MLP neurons of a small language model. Each row is named by its layer, matrix (gate and up: input weights; down: output weights) and neuron, and shows model dimensions 0-159. Each number is 500 + 25 x the weight over its row's rms, rounded and kept within 0 to 999. Numbers have three digits each. A neuron's up and down rows have the sign that makes its largest values positive.
After each neuron's rows, "fires on" lists the tokens most often at its 100 highest values on Wikipedia text that the model never trained on. A number after a token or word is its count.

L3.gate221:460487503480530480514488545495511485462452480482483496552472510452513475501544515488507537502522497475489475516504519467504504459531454512503520502497508571469504582511510522499468481489466492467515463498491497436501521499514506473497483541477480466552504486488490534517508500514537495492501497485489483491501492513532552524508497453517495507509480451499485505533507529520481489479542517507493505526465504491507459484534516511476482500477559474517505469487527499470479505555501508
L3.up221:499508461554495495497515473507517506516538438471495514506525459499508518570499458503507527474483508472517497457474498490448479487516498518493488503512512519520455476494507472521452512516503485498534501517530458492525461538518474524500513473492469542457488484530528487548517510516497513504561539484500534474480466490513510498479487494558506526540516514488474485480441521541508492486506509536473497490516455491475483536505566530493531495495472500523511516499492514510496479519498472
L3.down221:518465517464487555520500502454507509454491464503525479541521484483489494536490522523485538468507495545478473459517479502510461531498489493503487483520530500488491472466500475533476544486519544540462469514534502454536444508547472499481500502504481525479481490513474555491467498516527494467536520478468514488452482520530504505537532527528450490545502455526477488484484538491497484515513528525507502500501508515480484514519489509503493503521506496560507513513541514502467469474483479
fires on: " of" 82, " later" 8, "." 4

L6.gate382:542517478465471514536524500429510532509464527496512476462538520489488490540493490463507544491491477505514464473517525543521518522484526480534536473463488554504518488507498511465512483551500520502495522492509481501501510504437510469476492535509509504489454485514474528528478483436494523532488518522532474509533488465496534512503508493478498503515473481527521542531535524476517547467472483522501531542503494496496495487471520528468548514515507479514473512491459505521514531513533493
L6.up382:504508493508480516496504527494523480491473548538493496480513517512502509519542500485546506455532487535463497503528497518533497504496495466519496469497504524471556427522492487480499507539528500516493551519498518515559480494474514498505519492525496502468471471492467532527471488446482488579480528495463501537515520499494527503477492515513536473493511507498508517536492506507512538474470496534487512553492492519430496480484519489446521525454492453541523521495503482508527509487515515
L6.down382:491514492500465505495490507496497532495496499557516499501473481496498518506502506518518498518513503507488485493497500502567521508512485502492456510497501515507506472487497491507515470513516484479543489489522525527617484479482502473510530497497504478513519476493499482495532493474508481697497504479477477494487552494517511511489493490503528481496496530497508510520485501488495491488497516501465485513508519510509486513507458477477496482511505494506503478492507493495489493503496517
fires on: "." 45, " |" 8, " as" 6, "|" 6

L4.gate629:559500534490470493490487479475558497492511508495505513480484458505522551500493514504493492475534458428501529483486520509522499510530500498549519479525514482517524517506513536517497542502484515499520489484482438525485521475520475506498490524514545489506522497511505477513500494485499502501493482522528503489455550484495446511508538505497489511555516465487478507506499473463529543475519474466498469498476541544469493555513524460579510510490483527493483497485500527515528480487547524
L4.up629:503500523496510542528487490479492528482437513525512510450519520473475539505521494471493498528492503496476521504528500556499455519464534503520523478475467516492508479542503519446513499472486516518531529500505490513503486438469471501508546534470503488497483515525485505507493520530507505529491512499474507489505466538526504486529500537512535474464511511461536495478476480451554499511478525416519513498458485510509495451508468487517504500460457527520525496506511524477553506499521512
L4.down629:531515511505508521501492510534505508561488456508483481531544480450538499471500492523495536545489508473452493493514495482487501513513488479554432532475511477478512513533516508512508484517542492515501593493475533490548494485501453524479507518493467493475537509498517522422542497514472464496505493471457505471487469483525504518516501511477532519528514500521506486472500517497485476520465482489472510459495483476487511503486492476464501466472521486488476505511502497562498512489476503
fires on: " |" 37, ";" 33, " and" 14, "," 12

L4.gate129:525463473537502462497484506525531514499512511525475482551522510518486540458505509460498512507504531479524540527503503502504525510479491514488474482500462483508495453482550497557473518513515506489507510482506459507484536513466514502486449526439511487523489483521511480526449494536468499498505494487468479523526514463459531497447511485482540492486504502471506469485465472441528542455501456491512512488500520506498480522483491479493487497476519543437509531485499542500524511496494448
L4.up129:533504499523512501493495502462515519465452487500522511504575456523519487477488484478478541475511459532522564499527479497462499548483546501516511481499499504519520494517458502512467504495461505474508479522496458522485493493480515476515551541493543464453488484522471536540482479501496531498487508513461513488454514518470519509493506494477507487499475490490511502476462432460543500462471481493516516531473460491480490503477493485475509507491500519459490514502503529496537499506568504
L4.down129:526523475479506501486505476539452520509499506523490531499470491521524482466483509488496471498499474475481489471495529512534471493527506514518478521506452493512506489517470521549548508545511536488496542528476533558503465510472501493521499462496494512452536493519481496481482500471519538482520504446499488523462478542508422486536508506494461504501530506449445520544489462459503498515473475493517484462507477560468489490504468507492491475525510474534475498479529490487495510480507485
fires on: " |" 27, "-" 13, " (" 7, " week" 6, "," 4, " month" 4

L4.gate273:453478489534480551475444467493471506488454523507488494461557545504492481488504456491522472510521538477519526523457496521485487497475538500526491516529513504545472511523494519470521468458459472470477504517490489510510498488472480468506539512484443485471503539498493459535499500525503494503483483483522541515485510507500549496486496507557476473452499514489520517531513428479546492471521503470457483510515496490500506470519490510510521497507531516508535521473498523504463500480482514
L4.up273:474491506467497473524540495460497528519518490518477502467485533467534515499487471483481501518473506474507497505535514501512499444506510505513468485534529513493488530497540502482540470475476466518514515515449449475494473501518438492463485487524483503507533469522538479529526547540469469483488490496529558489487530524522497494531540519488484457491484505513491477533502492528496485508508489485485476494496442536480455469544478491475491499488489525417523531520477515503520526509474513
L4.down273:560462520496507468481481506502471502498483494456500529512513527513486519495486492481529524490519497541514478479469491519468486528511497497470473514467518484511527512502546542546465483480503473517492509511513485532518504498446514480486510505538517496495462527499540520506522480545507501580489459537505466522538477472544541495551511488507520522538473478496508506499511500468458544542531497472502480480507456509468495499556514531521506517454512496515499457496481514473469484526505532
fires on: "\n " 31, " 1" 12, "2" 11, ";" 7, "3" 7, "1" 6

L6.gate308:477516530453490521465486464478493502479467508530513512520537495461488534479533505494476507534514513492531529476479532537461512499474497470525524441511467506484533518473519524498542502462495504510481497453559490478502465551512469504477484474566444504461511508472521473491490491503461522498479489530468515517480501502481464446542533487502492494455513502481491501455483458468538479463507484494500511512481494487519478507541457514490515510501529467503485498525505491503478519533480482
L6.up308:526520536508512507566514525534473517493450526506492483508521524490508470507478517484515513510497475570503493458467511504513468499511482495512515498518487483522468522454507503480484501500526523560497490469518485485493477503505535543475487464491482503523501466481522524548487499516454530500494498511475495515488541555517500524502502487475509481513481513502471502554493494520481510503433480480485458484463459525515463489491523464487522509457531503548504535547489465501498510518426493
L6.down308:518445526457474531543497502529463502497548485493506545445516521501545474516488507505541510468504453537480489477517455484464472500468498490469532522503507505477464501522503501514474511483493510497515499507446502537485436536476488517506467487491516551510489507561509526562505488493490484545469531547527472482499499476496493536530495460525539508538492553496514540541480474491488478503492500498499482465480487474499510504484498497529499502487499533513497520496501509478480510502494466
fires on: ")" 32, "=" 29, " =" 4

L4.gate574:481554443479520503501533472520526507523529451488495460490517497472480508535447518524507472521499521545470500486517457518505507501495488523482526542557553505549531507493503457515527505520499513465513545497490506504486531477504525497485512515466522480540467465503497494504526503513535517482488433432475463519481486545494499492483483477511559457507468514472483492497521499493529498493516513504489486509516502546503494478497478516479532482514471483481484506481549514530486531517498496
L4.up574:503539432496509517516479496471528525512525497514475463505466520507503493488520511510501481503543442531475451451478513503466522511537470527493463562509483491481516518485498508515476462522477519464468558489489527516485500526575512485496482509534507499497508469511523477511489480499504502485490464509486502543530488554482486497503487485530484491514487524467456471480511452505471505501496522525528486528501503528468502449440470498507507506512480463488518488539482505467526528468501490
L4.down574:513467510509509529513534503477536500514479545524524502526504492520536544452571490525458473482497492489508509504523510502484493507528481441523546554486534509466537528477478474505473488531495501498449500482490525513536492519518496505507501478497499473479503523461502479507492518510501473516523518478465527503527498531504451482507496487469434536541434508507514487508476509459488494499485467460534475469526502469513522492486470535502480500522487492480464493490497501517500482433500457
fires on: "-" 18, "get" 10, " cur" 8, "ser" 6, "itar" 6, "00" 5

L3.gate573:520482528515499496492504494537507473513490499567488529487466518501485527544509514498522483470495495437458521475511470467497511500526489551516488526513523487518471504477503533468489474494488472472522492474516500468514476509487522451499513494479532488455493524506490554509513506503521533504533477482590523494473488474472546510524465498542483494497531493509481519517561515513504479494488538503473529506477517550483503510476480460507487490470508502534448527520484500497470475511553470
L3.up573:465499531482460472513494509493483486520532495490475545548479497482512544501457512480489499446536505440512504516478460513490558524492482485492496473501534479553503499506515510531493499505471523515482487497532464510510448477477538491491481568472480527518461491500512494530569534500524486485536490518545466513463501453511528505505482494501473454512532488526470504505560504508482515502508492492508524505526549526501529536497489491497461515489511527481471508489514522478487479482494526
L3.down573:502497481527471479499519478527494517480526506528494513498476518482524537527498514534522476454497537485532486497538500501475479490531471498503495506485496523464538479486512487490497474535515467483500464486499482520551527509494496422524518518469547495482526506500481493482459503491483478594514491480506490515468543470493457534511485511501484485515503463468461506555514493503494482469487510507478482472514490512467518531477486463496535492550487464503474487567470483453514497535513482
fires on: " |" 61, " m" 7, "ij" 6, " Wang" 6, " who" 4

L3.gate363:510494534477479478480517494506513477503508496480559491509515488497461472509517491520485523489499448513558490467498482482476498522501509526508499472500496480484486488489542465466528494499516485505509520508508437492490468524496491540516436526450493515470490468476548468508505500524465494499441505539489543511507505521484535472497446484494485534531477512502474496551507453495446495490522520525535512511510499465482491494493498471510550511459467478484495509474562539531478490528517477
L3.up363:472539515517488516489520487450483495469538519504501452534498447498488511513532528530490520489488464490534558525499472505512516456452525478536502488541531503477506521513493458509567427477501520481485462492450498501521492513510519540460494519471487508504497494487517515486563509486510471524496480524517486475479493500506538516504486460492507524471545524497448499533510499545482505502488517538493509491516500523556479510491504473483527532513475494500530511512536513505465486532518509
L3.down363:509508508470477470474487518500496524495531509519500486505494492457506525487512517508572512512508526470500502521538515491516534533513504477527419508490466480469501510467499489498467553501508498480479530509512544465550517517492509535508497516504518521482485495496477504470529511537516532577516533446465510527483455515518458483507503506496510496506546494474507483466538532490507481512541511501507491548515505539443557458485462520495515493504478473495508498524485496513519466470511509
fires on: " Moh" 19, "." 13, "ph" 10, "(" 9, "yd" 8

L4.gate254:499477456490506498442476479505511525480505497499429490477483497515546484482477524513515492543511498495486484529489503463510519515507498504488535479507522470529477550482567459469504482529508518488501496474522494455496482522503518481507500509492489493530512488473499507526473456482512488488564463493476473501533494507549513472486468486468545514541475524485530522494495513505531513523551547532499462521504480566513507524488525476515493488441505511496452466486534515513459506503490508
L4.up254:504464451544487514505456513477493518500473521521531490481527466517500482505517486495534476476500497533501520516494535521477499486462534466472508497506508519558519512527490503473491519500445505486493507497527479523508514500499513518539530516477499479493517492517495493538470508516515527508550519496488475509514508487477507495502501476549482472562472459440505513524488489498516491560532539489533518508465469486454471509475514533480476441483506461478458499522469544486546499561512501
L4.down254:504494532479523508554472502520467456506465498531530487552530496483477524511517515511500515522482485514513483504509470466519492510484555471523479551549472504499504451530513489474523486511521498517523474561515482529507521461535481509471518499495513476505504536502461476478504538515480501492464531465504540520461497510499521499519532506494460489497539517498451473511506545469467459469504489493454494530508490444490510508540482482506518483514529462508524497520449525479490487538537487
fires on: " and" 24, "|" 24, "-" 21, " do" 12, ":" 6

L6.gate448:502505477512470530493536497484486516478541531481488492489499526521494490453503484507480477517518481524482512488505535525527481574464480456520518487516484501476543498541525481447481531448495482504506526497437489472498495472491510528520449528487514499522484490501514560509529477482508505479545500514535514502506511526500503434488495474498471469541481458466536495473538510470512519518463475497513522487481547480495485482518523513495511492521488496506456527522503485562497555515495497
L6.up448:495496561490518468557537493505492498491492522477554476546535527516531497467490507454469524531487479484522506478498482482480471461493469535475508473492507537568455500511508523503515493487487471500509518501508460515486486541497506514484487479460498480478458501425470498481468520524466543526532508504489466494513511474504527530502518489490495483487464480479470552519492482464483526502504471503530499505463482467482471473532482495489489504451526519521484505467470546469491485514501498
L6.down448:508504503470479442554503501489473480504519503468518478486521519492500481486488523514543514482511541536504502534478464477492526503504495477498517521510505466522454491504512527493536502526516480544491472472531490447532481534519457500486506530519517494503514511509482510538479527529459453554474488519544502469547447506531506521512465492526546506505500465484519513509533496497546483494488505468481470539499474507480465456520494461488510500557509484502455532477466517476497499513532463
fires on: "," 40, " season" 14, " year" 12, ")" 11, " day" 6

L4.gate360:476484525484477472498510504482510476511538463505480498496492523469479502525517461533478494501492529496503420487482463493504500469526497444531527522499489523549482503499547474473539457480511463520518514497532492488494492527521488464463478548498467478525525490455494486495564479506494459493462482485509505539476505513499502490508478471481540500472509481552471535485479581495467485482494506544486509474538531460488500523499541478520512487518500500489502485516508484523474485529472505
L4.up360:482474469509502550480465542484540513473496493505462490512519471514487526516508493476517472456564525548508469494480500481468544486484494503540502503503534492517486472454552502515484516513497470529485489516444480492484505513509544474472473443486460452483530516537508512479512502498507530512548530530502528484516504468468484507505472538500493494507482510504473542526515491539501492503484512511518479485490506512518474526522472474491498477520494512486479523532466413527484513494479461
L4.down360:533504481504446527495514473519487562529466528484483470510559478461501531481516538504494514481488523501523497518476465470432496508513523490517558503475541475498495509506509481536469476508496527535483468449502512540485515559503534512508536477452506502498512514521505498485497566523483509464509498532518504535456507532469511518491494510546511501509472504513526501475492480490480507499490474513558558524518482493477503511491515498520500504502502524537529482466505538500512487458499518
fires on: "-" 94

L6.gate0:493511468484483504550489508474493566503493493464561493494475483518519463503480469510482514532508484511561477491496540501503482485516549505500489509487521522486483514509536530491488492512479509527507513494570495510460517531477498501511523498499448439459505468506510466500482498522551527533511480539504499477479506456554521522537479476518482463506489509491481565459523493454517499528557463503518494523509482481488469518513511502496485507480472514465516501490515512504507550487511527
L6.up0:510510487515516476525515494510549535489495488475512496512545507514469481516521492526472529494497505529507482520507490500524490494517512517489489520499522526518496486518491537515505546554498501532490462471551532478501513560490512520515506532499486485533551453537543505520466457474579495539539524531512497521522524509477499534559446544520494485501504502487493523468499515470481475537566472519464475514492516508485495495528538513486500518487472506512501512530536509552492500509510518
L6.down0:509509464530507521502489482523521532527515552525529491500503472504509494511503511482502520505499478541471504486562471515509470518480493494509521495516490484495468478493472498490505496481513509524505484504489498479507506504502492522516541498478520508494503514504489500510507488500493505713518516543511519496522508500501489476494486499497506535495515513506501503473465501517505499522518522505486507511493486510451536487503547500475499487491528468496495530517479495493506515497493531
fires on: ":" 30, " and" 25, " of" 7, " other" 6, " than" 5, " by" 5

L3.gate84:474490491544494484528534507500520502490493494546542468516479529475478482484501453499503486514498466520497472507528546473483493476474481448543538499497503536518443520503509512579486538501508521540520459542526483459511452509509489523515534508506481516463506485502527520514540521486488475500493504529450507477495484486503518519543514481486460539520495476504517533520511495506472516480517467520474526486508517501471443498509518516507500508506494491528493474540524529479439495489562497
L3.up84:477452484538446529464517502470514502529479529515503472504529490493470487522469476476501524510495539517467481517513504468481511472490531482531505493499508506526520509534524478588475502524490496489556468504491498512507497492512497508518490477504527514511500461530505498496508482493469530475557560500486507489476488507494503501548532455513478556518551480513485535496482485525457517483509487490502500544522498502487434532519530478469520477508506475534521497523485489482441482504474460
L3.down84:501508476534536483488474509500485471476538472561498458518479450505536480474489479483491512481521495533479484514517545496483470467484498507481514485487530506510488497491476519478505489504478526529476476489531467469514489523529478476516533467508525497486496492541490520482524503482487488561494535499481525495479491492524544540507511495497473523510531465559481503499477550525488514450523494503475579507516488520456476517560479523482495530470517506530465528464528539502502535505513467
fires on: " of" 59, " these" 19, " later" 8, " other" 7, " These" 6

L3.gate315:458560511482508504491533506495483514506484484454525542503510519510456488516489515471498510497500505518517477486445484518485481477495522477541523519459512527481492495507508528492485491516457502465505526529536449495511500585485503474521523516496472528467512499529484537479492473554475503499459534503490532496494475465466471513481503495450472502496451510494421494529502481536521517506534494521501471486524453484492504489516499540480496500494505502489498461543497494511457493490525550
L3.up315:495500485489469478476518463440493518491523518456543469504483458502486502487548491487501498486547522498469473552474531483517488509424480458522460464477476494490490501484508511491511505478495469474512490522464507507505516510504502495551529498478549514509540523530490491446461518531493518511471522521490498463507497470501529507487514494472480515441505531436500522519492432463486518502523510510514517509481467509506469490498475491520478506497483495510532507534535506484491532451468513
L3.down315:523467505548457474504496500526513526520492531522464477527492496515512519515489505516508502462495502449475526475527534491499488499530487472458460482540460493525518454487512453510517538536549484438559506494486517525513528462485472517466509467493491495507504473502528491491476534503520470480472524479457527513533530477536500538504512534512478502513524470483526476446496497499500487524514528493516506501504526533480490496478483514491571463502472472521507502480497540481528525515543508
fires on: "." 87, "," 6, " of" 4

L3.gate396:483486455525476492488520552493477496445501529478543475518487515479551526511518493448492479497482523510508483491485498551464473487506541455510519487488494543532511496538501513547526514541473490499520522505482496510521483535493513483522489510467532483497508521529506496496466496508493523508449513514497520456512467520501514493490547434442463519480488497495478528504460488555457530535522455502503530462467527502532502484508511498525516495526489510490511498530472533499528466491464500
L3.up396:552494495502510488494502457502529482492454479473497511490484483481450504510540508498484480450558517507501501504524532512489510530472498498531515508492490485531488499468485543513525503474425518475499502534476494529502533527557509457500468492493538523510515513499498560522484481489474519485466507498536508496480474522497529536521507510466464490519516501473470533537525518536462543519526472497495521494509504484500458535527503487499482452518561481484547485556528494480482523507492519
L3.down396:486488477535520446484481539489472521464499517532448461487460529532543495493492520481516520531467504484490483479502524473543493520490487495461529472514488499490496549497490493474492520511534495491494551531519554496477488485486480479491500496531505505466504460474526498491532516539529532597499502489503500448488559542484528502543492520497505481481529507486528507482491460520531490455517504460506508479468529513500496492532500485486536481479506521522510473527480536497511508486494471
fires on: " of" 66, "\n\n" 13, " on" 10

L4.gate182:479489510544515500505454528508494499508493508516483524508479476476501514495507507513517485506511503498462507514508423496503476481475568523500510515519488482548512482478496502474521489525470462490508466470526465514499507547505516515478506505497530535488511537550475500523582499503483521468573517476513524517510550517513478484545513527498492527456498480521522493525490532489496497495558522509484504515456466451438504512542542484525526512503481482534470521478511485501491503481501501
L4.up182:456530456526483474520476532510521511480480476496482524543500480468489475491487490522543496509552476480521500526525510480524544483530467532506465495503525518536503467472521504548465477497538543502459498477508463530507503531489541492515508473445523469518515475510496504463489491478508505490481480503485485464490527542511529488477486470504519519495508487488502507500491474464475533479556502510500505545547537461489520526522504532473496484507468494465480498462551514506488547537493452
L4.down182:491485551510482494528489493503480493508480555497516518509452473528491479551507530517503505468477471483491497507493486481457486489498566491479525457506486510512470478476493498494503478525496474447498458481477501520526491454494484537480500500509481557478466534502469519498515482507460513474507534483522507517496516443523505489520518540511497524472484461524498511517489521537476469529483540521535480484483458524460474511492516514496540547494470476486504488502445497496499544499558552
fires on: "-" 33, "." 22, " /" 11, "ci" 9, ":" 8, "ns" 5

L4.gate510:486502469489474475510509460516490495480514513516469466478534534529489454488518496503524459543541479474519483519477515499535507547446482519550521509488493482551467482484519477489493469517499512506503510519492489457463489488492534486478482534488514495499515513506499482504484490520498561498539508537536444531488491454516486517475512488501475500560509467498508510511528546483484488481475485483506487524506494541504496515465544478510525448553500482511486532465487553497459452511519498
L4.up510:504500502537481489510507488503530476472511499517524475482485520530484466499534481509526463487546501459538506541507476494562506502499510532513489505525486487526488470485468492513481462531484525502499487528498503462482508511473508474505471509523471484447535507514487491510483512499509538519507518526500454572471517467520495549506525494527509467515526511498482488556523509500480472479446486503497477515523512582510494457467514489482509482554509472536489555480473538480471467505507474
L4.down510:518449485475525498465525528504519497487565547532488544508422510525493513487530473495506487513489529488531530504500509491506461497523493521498499466511479485475509527493493518524480509505490483479501502471532528514519525530482504457512503471539531478536545504526518472521492530507529514565511498471518546536522511498517464514472512485491550467451500494439477510482497508478529513468509476465435463477480522502532485483486467476508484511523472501518481507486513480463517492495496526
fires on: " |" 98

L6.gate158:482493501461471512506463513490469497476528554490491481472512502487536505481538503554474479503515506543488514493464519453527542446504479470509505531500485480524494498453544527492484486492512489490482502496508517507505521538476504502474487495490463497487472508501493486453536504522527487497501519484449495451537530516520504491478459489515491510488501546483536513470563502504515517499518451506489494487500514489472499489459470456487461459475465497454516487522463471567526515485492551
L6.up158:420485514502487499505462515503488510482482489546475472484520493487494530455492488489509455526495534549465513467454512486496521516476513488495494537483489416512434518514474464508473502511478469519493521493531509508481476527493496494507490482505486497474514510461505521481492502482474517493477461533453490474486481473480528477513487433529515491483507484506562527463508490473513515488480447494472474498507501508506484505524525471514482455511515511474477485543489440529487474492490507
L6.down158:504516497471466521535502501453493513518515458516549458537502460515512500490548540511504472479489502519439489473496490538487473495476497470522483502484420500497542527540485499492455492509481496508513480504497533561541530500494521458485488470502473478511525466495518516518508466457527466489495492479455517493523501498468518522512487547507508503490501496478483538489523483460463534528473561486511541490508506520482512502536455489507484494494467497478476521527483471512492458504501498
fires on: " \"" 31, "\n\n" 16, " '" 12, "ly" 10, " as" 4

L4.gate75:517516444530503556497515503496504502444482495482511510492495495508506479511539507503499498495486523489495521504487520499443481487478530456487518515520507502518455512491489496499499511445493477511501540519505488503498527509534500489532508481484497504515509489509495492494521519535467541511496516492445509491537445491528534520536530508488519527462467459447483479459516470524509488552558513497584563479449494494484469505538508484488499468465507495477507479502476503520503511523473449
L4.up75:496508483506508524482460510523509484474475496508511491487500471508532434527541515513507476499502517519501504538515507493432488513478489486491518533492481465535481514477521467472490497456482463499464513489492483501507541515531495515549507499496497522510491501465485501499544463521471515489524517482449473481540462495528515527539501545474505518508497454441519466486535518541490498555534515507551534453464491513487466471539523466526485485457484482467508478512499496539495494496479481
L4.down75:466491531474513512506461501508500537549538530510476511517521527512469531472470497510513500536514489520498456495514485517566528503518488488508501494514473504460510473522491515492508526506501541494477483499493473521492505461501495510492501512526483476497492522490506510512490529486518485623490471551536508489481528493465474498517495475486489436526531497558491497529501507480524507435455481498425452541492482497513505492488509519526507498538499491505501517502501513512498511502540505
fires on: "|" 44, "-" 13, "ly" 13, "ally" 6, " fully" 4, " thus" 4

L6.gate498:482488522515464526498488493514447519510511526525497492471520510514517529503484500497508467514492511525479510457493493554485473523468543472514540505523532510473479544523549520482504492487517472438511483458498513508506506477464477487523444535461503484551483459501482535506531503525454486505458504514465546516512498489514486514475480498498460502523482507523476510462544488502553551515558516489520506513487515490483458515532454491478483517468510455524493518478534486505485508515485518
L6.up498:451530506489514518486539499465546502473538522489526474488542465520486486461499503470528485550526480494516514517524495526472468510486497551519501488466494522501516501473521512519534514503496513504511509495511514470538472506506522505507465485483520488535485516522506511513460466477481564499515518479512534510550507596546513486455496512501472523497494503504482498530529510519493543506485471512494514508562482502458476499507489554512499495489508482506493538532449488520539474505458482
L6.down498:497531498488504536503530508489500478458510456519481535525520516487507495492454527519516521489520473511519475516475485479496470526449476515527516492532481481509483484533516508510491505483514490575485439488504479427510439501459524505520492551495489536500506511501523515508474492528478502551521472509535534493515462474458506495508518518507496510509505482550516488515489471453526480479504489518520536528471527480509485503476498514452530530521485526543524514457538516456512528524489491
fires on: ")" 69, "=" 15, " been" 7

L6.gate389:515565525475503521485513501494500497499475500499495508534533487513483520453507510527455463478476536535504516463445489518482469504501513503509523531537514487537509531490547533486482450492476512498462532508491498526506488515529532548483482522491524490469498436489479500511506509474495514475444486491479529508491494504527464502480460455485540525493498466439537504508531471484506553549523500495497504496510475497508486486557483481456470483493495498462489449525501518504477477520492516
L6.up389:493507510471493516524517479517481525504548514487480477512483454573536524484463488495462466492534500516470479498472485455497460484505521511515499519464477473500514533502522480472440498543447528505520469491550506496509483497478472527488543486480496496476449514494506479490500504500488485492539480490481499509552472510519482472525450471503498532449514476490478499473520528540514493507516538436483451467466515485490481480521497485505522481501483488453477521482505476507522505521461518
L6.down389:504448501499477491486523497495487461514451467537524478503499520493517468504528511530471469519462544487517487475490498514508471463469453508489467523515490527511479501495496459486492454490512529521496512494560495556540474512492502443509519485526531494532467478513490468480526464481515489478497502466516487511506559503494520543514485541502540490479459504502530529496556503496526490462473487465507487469529497461503477474500484519478524524497535513491482515515492495439478530541515536
fires on: "\n\n" 27, "=" 21, " as" 9, "\n " 9, " '" 7

L3.gate285:510500496491472508554486467445536508495479532506507449508544545481486494514500464477453531472472526445470490475459481484458515489528505486475501480487494530477529534511477538494530460492496498546491513510522547512512485514533515504461514489504494484498512481511511500549492506475534520492489508451510542524486512523462529536546533513505569510480516525515477519483489505473484499479478492544523512489468476449518519501470503520473530532479502504507463522502545497491496484485468506
L3.up285:496487472480454497553478464466507528535488520511531475514572497470502466483468460491437509459457521463459513477480484500471527504527493456477503489520488543464500474524487532483484476458507527531466519498487532491515470541530535516472510483497476488483509481520510474515503475483505508507470523484502527481496531504449506516519497528513545514463505514517478526496516504505461516486476472517518482468492487474527523500466506504465556502502495529481457504489547467526487491478494483
L3.down285:499480521459483516521486514480521583498476542495522482502537508481505487467545471471505516449458507479515522507482478497458489515470517488512493510473483493479540499536505539478490473508500523556487517485493549544525478483506498507475543505491523473503500489484516506522492495482503500627486517485503512505504503505485505498507443525490517452471475483478472549513487534498487496505491505491508479489463486487501469480472483509462548517447507513503480491494493506494494470485496503
fires on: "-" 56, " -" 12, " inter" 11, "\n" 8

L3.gate379:488535495553463494547528527520477505479497442436551501527520496493474509500523493493476498495456454510488499457492515489506518538463535513529526485461475491502481476481509487484511521498508517484504529488513502518494466524485467513517502498465531487515519521485477524444485499500490486492467463535450517459484460497464510527506509518476460505487552481467421482478543473483513494478496488501483484469501514473468476474516456488513529521472528496498515506488528497485503530512531532
L3.up379:467479491500463511478490558487499485491511508489500494498511491545476492492488493493501488469492501517526524514528521415460513514520483471534467505503488497510495493515528476464539480524507500511496522492533455476513462533475545527498496544502480472501554522460538521479509491504476494503476541542510480457507514513538505467551487542473497478480443457478530518534525478497473505526527536545516470484498532510487503488484466455480487519510544513500499520509507487492494532471485547
L3.down379:449472500544509495493471542506516480549521494474526495472466479496482488527460519465513498465470530480501498470542496524502530517533492509506424501522478516525527460486477444513541481534513483483531508500474510458537488474516509507482518493524436529473490439475481527510470510458541483532541509483516539515489491495505479499486526512493484543513504502524518496544513520477488462512488511511516502516523474526521477482475531463510521517532526453501511510509473511497489494465476498
fires on: "." 18, " det" 15, "ph" 11, "av" 9, " Soviet" 7, " by" 6

L4.gate232:515475496504496522501477532514545543513490495460532477470522505514542500493536476517504460501472574485537529526493541497457482477504494502515523536507496487487500544460543525519518513495499485490510483485518489491510544495515534489490487486512471490532513498489535507525497523508503530490511493545514498532532503494541463485509502503505489520464509525489500529472514511530483528512519467526505483490489511453474471468480501481487495503525503479500488450604478459528563517482501449
L4.up232:459444462526498540470486520475511490506487521472568514497504505490484502487577515492517469483522505505487501520532495480521494514478487448530502511497491546500487474516521513508500530492474479492471546508463500497507504511489499491497522505499508504528495527522492538472538486528489502481510533496473528516470514504475479500566493505513487549506494474514475509512514480489523489463492518507465499474476542490485501496560516444494553496560513459505496576482494447480488534489495497
L4.down232:520493537516531484532463510557520588478526491507500486470527499488468489519507495476527506528515537503519567504473498486481494482523499535495469495516515521484482505523471496517492462527530469502492485499503477497492505525479475492512496480476515515493506472527503480508475522489511501570505511541515468488528465487528517514456507474519526500494497553469549488535475492495483541550491472476562498518508469502481484551445501545490503485494528491477521449512493519496490516495499469
fires on: " with" 49, "-" 36, " of" 4

L4.gate497:508506526477488467491439488527466517531495532516494517495484509546525491539504483488489473508528448570520500472499496501500461506515513518502510494457509466487510498546513539449515498488441455488466504471522456488503499518486488515464520537509506477559529484453544503499501477484530506487540477519533496507472501506515520487477502522492492485561507488547501513528523477454546512500500559465519489518492471537501476498518489506504482489515524483532542501475459501495487489510517502
L4.up497:477461500452481484470494461514490511522498519507501504525508463504501545485499493495494483495481513485474494504504533544531458542523494515483486498500446519490487469529554489498488505485478446507497482489475504500524472517469458519494474503495500490494488459520506511537485490484468526517470452492536573499477502538456478483537536506459456507446489472507506494490515508485500537499511529464499460487445538521466500454501505467494525529476504451511516469499553507520526524512521512
L4.down497:500508489520487467493588520474498498493469464534499507534528517492517495473493498510502508503486521460488503505467496489482504522504491455505446492501525514537493504489482513562480479528479506499504529521529514519514513472515481497496498506519535475484501521538555507492555490520510548585491526545492541541501510482529516490502480473521473525502521524535490494516495507493489536510504511473486473503498493466475450519471513513528508531457468507466514480525540466475491474465449526
fires on: ";" 51, " who" 26, "\n\n" 16